MLP neurons of a small language model. Each row is named by its layer, matrix (up: input weights; down: output weights) and neuron, and shows model dimensions 0-191. Each number is 128 + 32 x the weight over its row's rms, rounded and kept within 0 to 255. Numbers have three digits each.
Before each neuron's rows, "fires on" lists the tokens most often at its 100 highest values on Wikipedia text that the model never trained on.

fires on: ", ", "), ", "(", "an ", "a ", ") "
L13.up464:101094162116159129076156180164095047114159041129120100158157183121154125141095178118071174136112120165147111127126116085098132149042158100083159119066110127060103124064155110111195146085148123170097139142063132100162121147119074159125191096142097133084118159149145132145104095166184081152129194142101130137152112110086143109142126164148097092109188122089177140099154142121097110134081099118103162174093133086104102196130160088128102112135135129187128143123166135109196110085085186130148162139153142069119122163109108157139101148096093108120074087145127109156162113138143116083
L13.down464:134055135113173145142123116040175106160048119110076160199131151121101080068121133084119071143097167133163099198155148088149112155117142130117123107098119073077162100111104105094192108097166199118103122089131139151151089110144111148138177082119158140109117134158126153148059106137109078184118159219108142119140188091142122210144066145193201161112109115096111147114168087094080176099127119131119108134105083118200127071078169171170135108131170124176185113115147137100174204123148139060130113171164133117120161134141125154134121147204138167157104078134142153169120133160150108107

fires on: "| ", ", ", "(", "\n"
L12.up313:134159130164150102119129158127136069139187053112156136177109157174157168089131119096180142143132120151133210117131110087136090158160127142186150114126183117182150124089158138169135189114128116065076076124136063108140133194130138092176164123148146126048088158134132100070136161132114123171154073140120112153106133182101091123112108175140108127068121107133136031111037139171164128142139053103076151142083164142106110071102142100126141127161122122171120125134143082142162086106091117068115139142065118110183083139117130147155153143149112105141150142186175215157157116161172165146
L12.down313:144126149147184122110126129140119139194164116080170125151124155167157127167102126128117165155172062112134113158137117098134090158130130120071098129140146105131159200102093136148158038098083182163144172134126068151172255125086067117094110126125169132160137116117124095177098134143078134129113130117105104154169101104039116121143131119123095135138131127141136101121178108143140157106159119127122109131140156136105120141135143102132171193142118118098153090109095119080081168170151113124092086148173136148060070056125127163131107079219082137141170158125115130127138142105106153096

fires on: ". ", ": ", "res", "in ", "V"
L8.up59:115116119115101204087120151164077167116137136084136136139144091161127102069187132225118110139141104070167080200130161141093115075110135127113180157141132111141187184151177149108132128127118201145127178134097153103166110130089127151032137100067120148158130160117034104090089139111106127122071105134138133107158098090140174105174073126118109158078132173153115134152178144070160161153134092182167120082193208101114157091164102127114129082115079128111085116125149136117145168112209114112113164105102154144107132136131064136183157107098121146150170104084138084135175096082064190079
L8.down59:110149158153202063134132165114145110078148151151163121101115145146079123159115173095146173166088152102107148137133109120110104132139126143128062183135143093130110128094088071163091133132145119128086138189174090153103126119078085136196129138109092148173123076132138139116172123152104128101175117121117096160200153128105111061100140113122133072154083067045123101171145133139113128130098135105123157164134081112119168174116108140125109148108159156114172093103143110168111100108127102137170117150130122090101084138240206142154147111124095127139082066176109082122139109121098131136

fires on: "in ", "to ", "at ", "as ", "the ", ": "
L8.up1021:109056104109200158097145185108107088099156116172121171171168133158120124061123166154092118150109117076146130089114150131056204043089212087140176133139139210186160121171164165130160122117104166171121161145082140167150155113118145148039154036127141158080118198125076103108050107147133145138104177130114142135140108071100183113144107078110141122123125118141087134146153183115180120181124109137116110138122188145143140115158153137125164142139086096111140091136110145116137113078149158121162143108130154081089113159197147166166137139120105126157139077142145139130134107156131178116
L8.down1021:130125091215155116175140104143200110144122118107161112094090113174153112069145071127183161168129182152135131158105139128190095138177105197153111117187152122137123105120111107126157183163162134118145137152127108131137127127147112146175166116147123089150122120137120113171132127094133150083119172134143157065146129118021096065104140159129135107150150100174161115115119075146161129074120095150170146143077081057143117136102116079134127119111167155130150143144142129113139149125128157043180147107093135159136088114124106047143216085080125102160129136139091159135121127073149139136

fires on: "a ", "(", "are ", "has ", "play "
L13.up253:148051143137192126112095168144144083121073066151076191169082138120135170110089113122102115117152170107176093172066170109135131088080129098148103149106072142148141104131158073167151057070137156126139127117091150095158123124099101175113133124154091169081099163136119091212118103154116106152138116088152095113136121155102167129156110161114123072104139129167118148147091144151074129172098105139161165101103137142165152105146121116113190141107121090119058127091116171115156098122139171162159142163170123110193101128178153176139078137108069133095083054162080139160186184161152155095
L13.down253:109145094123114105097130129112096099143124176172081080154127129109113094117073159121153176196117112129087099143160139068147102129148109090154098120111127133103149145132098088165115112108090120080154106016137079149152066136115156152161108138122130106122175113224125133122080178116152107119121120149116136169133173157113211253086108104117116084100174133113088157131127093133126145158133162108222198149168112122190150147096150220133117063144114116121161145125115140127171116104141083107082090162134112136122136127146121176151186157123120152154108117141096065174144161139133153105

fires on: ". ", "t "
L8.up37:084092178102142145075129167118101119125111120146121150107125108144166115129188139127185106112107100155202060092155149154168125073147112166129167130143101176136140088105150146168069101115167177061054146140133124102124114100130134099112165109087108117083092167127107098148114155080118154062112134126156104132159110142109086081174157136158090130132091124158102107107136155067177111212094162150119134125112102125111135137122135148156147197106118101083091110149125082161112116187137120046096138080095117097159155142193146160158152123115116128154095075116174117106154093139151155153
L8.down37:123125119134119101173110171087112164161156082086177126120135142097178092039117107124114100153168153108124137114148149163113092110153177165164108127188155072112114149172084067088119117143109106129177161079072072148077159069158135022132123134207164160192141177148131108056113109050102092127137107099115168099072151155105127087074158085082131103091159152095167144093151105142152148121108113122151122107083094095163156150131099133104095146147084109105131162127144207117138147100149167116099115154113130116132128127111099117158149160141129115154115094090145128112112098148153151146

fires on: ". ", "and ", "ly", "in ", "pl", "sp"
L8.up1303:117119108156058092117169193140092130142142084132140148143136086149150149056151149133134138175088086127133108144169118103133114073128164113099167128155144152117170150080189155103146115120158145151142139160120119171152165133125121075117164111122091106118116173135143153138048118090172097176109144130174155155150067091102117095160079112157114150089099137169110070162075158143178149144105094171098142106113140148126148079154110100197097106168109169090058112111186115124132133142157128126170113099146140146141151192146172150146116142069146143151131093097141127131153119090145148091
L8.down1303:130120170145148172107089082121161143146137113168155137143140146150169131165081112051147145098147161115101089106133198107148144149109072137179094199084132100097138086196119119126145125101088102093131136154102131092091153097121143107133086125149149162069095077163159101054147134147156136129153150111077078103046165141142073101133200143167138114164120122100075094113169146057138123160132094061143115157144129124101135134138085128090096157093103146110132130138041091161117121123064144153114159144098070076153146109142133099117100170114150124125177120152159109087135163170157077127

fires on: "a ", "the ", "("
L13.up975:161110119073145115082109068096120096074138089107073143093129182126166140124146111164114139166079105099145113131141102164100145089103126189122107153109153148115120075102118089129179102138130180149104116125064140140152081146082147132059148136179142162119112159169130104179094141138172036078034136114141106100141135106071105137157147106140149120097150151147142114147140109110154090164097123105101130160121169121218131191084055125168206099139146132177090203105161159055165169134132156137156080107108117095131128116149126162137141175124103077106130100146140142145138156143146101144
L13.down975:134120167095096118114144166157096146143117093126132138102091097147135091137150163118142097112191120108149122161163090155117164160102127048128111103133185109148096150135136100139128124129108157101121137000118140098145074137127134134143140125152129114089168140156130059086119168099148126109114143127133177075115142182109123255111123154125124111125148097104148110133160097096141113104145158131142092113153100126145108160119158196077072123195083113106124161108150120068111121119086131145114162108138138110119090173129154133139100098159074215128134131103149166129167101191142121158

fires on: "R", "(", "$"
L13.up386:137156168103155159130121180083122076154159067180170141173148132155140160079170089165176179105130095157156119074132155097150116072105127153125150107148103134180105101099126128165140185111114134123145146131087108135099117135149144102102163107093152125112157181087129021135114149080084147138132115109122137102110150106086086095115101184133116071080178097134148088093177126085146124133121070137188117061105116146123146149138081090146102089139067122113126149114165193097178106120146165160114113131128108106176131098111110142183132114184108123100093121141228126112150126160123138106
L13.down386:177164171124121084082089159137076133151179126138158062145160070143133106200093140180168074130107133144131144114127088110121095124107094110098079091147123129151139132144111122177125103148127153138133149146123107149018121126166095141191128114177141112162136113157117057102071233098088136153172139134131141117161105126094091067110107154125135146126149124123095092191113092121098152125115048076173131083114105126139096092097122121156153145149127053156119080116106190085139154113128098110065060173145112159152101114116133096165124120121112132079090081148111123163097113142145104117

fires on: "| ", "record ", "col", "G", "Go"
L8.up193:130115121111111116099115184051077076159132132158156136094113103158108124083189118163114114113061118170178074121162165095172118122184078120101119090175129121131131120129170157079078159160122139072124122143117077149143148109146134164095115052106095124124122129184060088144170117161122156093135130169178110088141083118109167123168156202144146083148130126075136098081248097141146094162136138138133096126119130133189115142128128108145135106126093169122145153130130164127129109151173129111100190132103099174125127189147078152168179119095146115156112121133194150173132086094155148074
L8.down193:196132148116172107123161146138134141171118094112106129123129103144129139118105152093105138134172140204120168156079155115132148140129087197132150183092103096141167128107120104109074009148168123119082146122135093098140076185079098106161196095122190180100128137141106114147113114119073114155163097148104126138120128072124100134082163099132130147104132146155159123158171128126116136126144150179104140120093120178175111154121174133132100103189163118162151084134135142172180141117161131078101147109172113083124069164082135125119021124180075174133088165098104130191096075168125139118

fires on: ". ", "of ", "."
L8.up244:121146124153159104051134164142104105082128133138106162130117104132192133090168099134157122113138096085149070071147172120147150059131090184076107115103151111170152124109177132138126064112204135176077181150136078118120128102159152176094127127151078119097134183114143102179069192066186183086136114127183120130152103132125074113147099121137054139127156107107132125134129174141161142190122145148162181097112121131130139141051101168180123190107110115136090119146122092145161105163119131105102148100101166115180145180131174160152145140098155142173102087153143109126148055097115111123
L8.down244:098082141148201090148139148090156179130144143134171104094153226139155129113079133094114058179144100124052125130148151138107085147164137206137095160185108140129149148116122100093115130129127114119166175080134058163077162155148130067102131141162165150202140124138111142098152086092118082108124131139131113082043137149077134078041122089122114081097179183154161106096126118143127091093104082148120113119126130143155162111178138103123148139110110165079108085085102203130119092103125148138153114174114177128144141088111155079107188189090139119157079151088076129084147119081182145191

fires on: "ad", ". ", "but ", "New ", "with ", "ent"
L8.up1387:117103183146135147091117132152090134068141103112092126136133085143173080148094126118123100098169152123205138085151124131074156097133124103124142178055187104152135171134175146091161153119170151123039165152179147102144083137074141134089128150091119136125085130117084129173115156089180139163172092165177184190130102129113138138172070113134147138137137121159163198105101166136135162193107171140166170097141125145121112106053131157133102139150124083152100140089140045146147097150141138139200121155139170138167136158156145152180097122073142165167093106145120087143110062162116149148
L8.down1387:105202107198096160193158132139173055137134129178144101139161163194162159069077143099168090096113122081017105130089196178110056112139178141121123156144137114132126129146128126135080127074118136138211151153087064172128162081147138189099118153177134153136090094100130151102090083100119137105150160149125140014131151093099127053117077138146142184177111127162198036081135050156107096074118124142121136093131141137116074148160115136138144134132109190113117104133134152169166142114080161099168094123117116126138134098175191157126124132063143128102112151128134130112094167102115113112

fires on: ". ", ".", "| "
L8.up527:105090115146164130083117175127059066117120124154092137119099109161179159103162117117161123130118105097187084105149163117123129120176090185116115123127151187158138183135124130110111111115156181053070108140133116110143161102105108088111113113083107134135158139123122057168103135081132127117159143124128152112158088139107154100181154124157150128120110137113153182159132173130128119215076142142153141162121102118193149142058113135148168177094120138096089194143092103164088099122093148072129145152099107100166140185141150176128130126098135140161077111168160117105118115097113165077
L8.down527:135085112130151072158150186088128122126116116129160129102156132119212134075113154137127094092144104108117123156125112163136079102161183118184113129147088114190188166097119131128140095161155142175150134108098078170088125053086093099102110136149147162150115133137137128074175122091075089093170130135140137111047151124115151092102167080099148107097118148170225102164119097126144144179070049112086125092131116083100113115143097105118130162190140105124107112150105197137120169141134126114092143123146157133138113085089146091130096143094102156151118066126111102101084081139141117141

fires on: ": ", "| ", "and ", "ly", "only ", ". "
L8.up954:147150128143167150076158177145087106106148103154125171093111119185147122068148144161128098150101093116153101174115169137151116089192065121126170139173148161186157176158075125146067148145163148065123078142139137139119122113144126105141109156153124089160087180103132100160117139136127089120106131087150145130142048066062083117102099102131170112161115071166101109127117174148157104167124143169140101107111092133141128092123120135233145098144099096147039149151120081166103054112149117132092111096110144103122107072177175165146170099130125085135087147175143137128133090119136128166
L8.down954:133102139114144133104147126171114153154130130134123134155156094161141162063177152102066140165084138133106086143111102057116113134107145165132123138081180128056127159170123136107157098126120114154176180136161091132124178127184105084122165094145086125152147105105115162109116087052119124129164188139102090096079168100128165087144160133208128103151121182048183161144127114020133156136070081148150159134162133150136123148112172157155089123077197114103124143069101177085148127191097145139125159160177205129189136132119145147132119131135150182097149051122087117152094079089083103071

fires on: "in ", "ad ", ": ", "ec", "ly "
L8.up1398:123089153126170181049174171123131193137100090086151132098124112137159096112132137173126176143086102117085063157119140171166176091166091060117172150146182131121176104195159118082184117107135135154151145127101146145107143164103176118104094065085154227162129130107092102147164132144032082167098185122113098086153122095119135128131116120130139139080139170151140095120116133168171123117125107198151127124128096157106138125180154093092131091124096103122123130122204150071122160098176107126152149081113169144108112162171121135186202128139144076099089129091118107150108113139113114168
L8.down1398:146149167104135118116061087139103034110123135132141138056074088084123202148105183107079178170123135112182127114139133153151121155117122118106113181082082142127101141141115138179105107089141128104091167143198106117165069103126091100155167146151091157123112087155132168128118154132167166079113151115165124175163136121129170082166122131163149067206149147166121174137143155099091135184123167057143140097144098155128150101080151153110129184134117114037114107150083142158137076133085135150111053141092130092127124198131180149113078094159108149194157181158151131133143148062155142073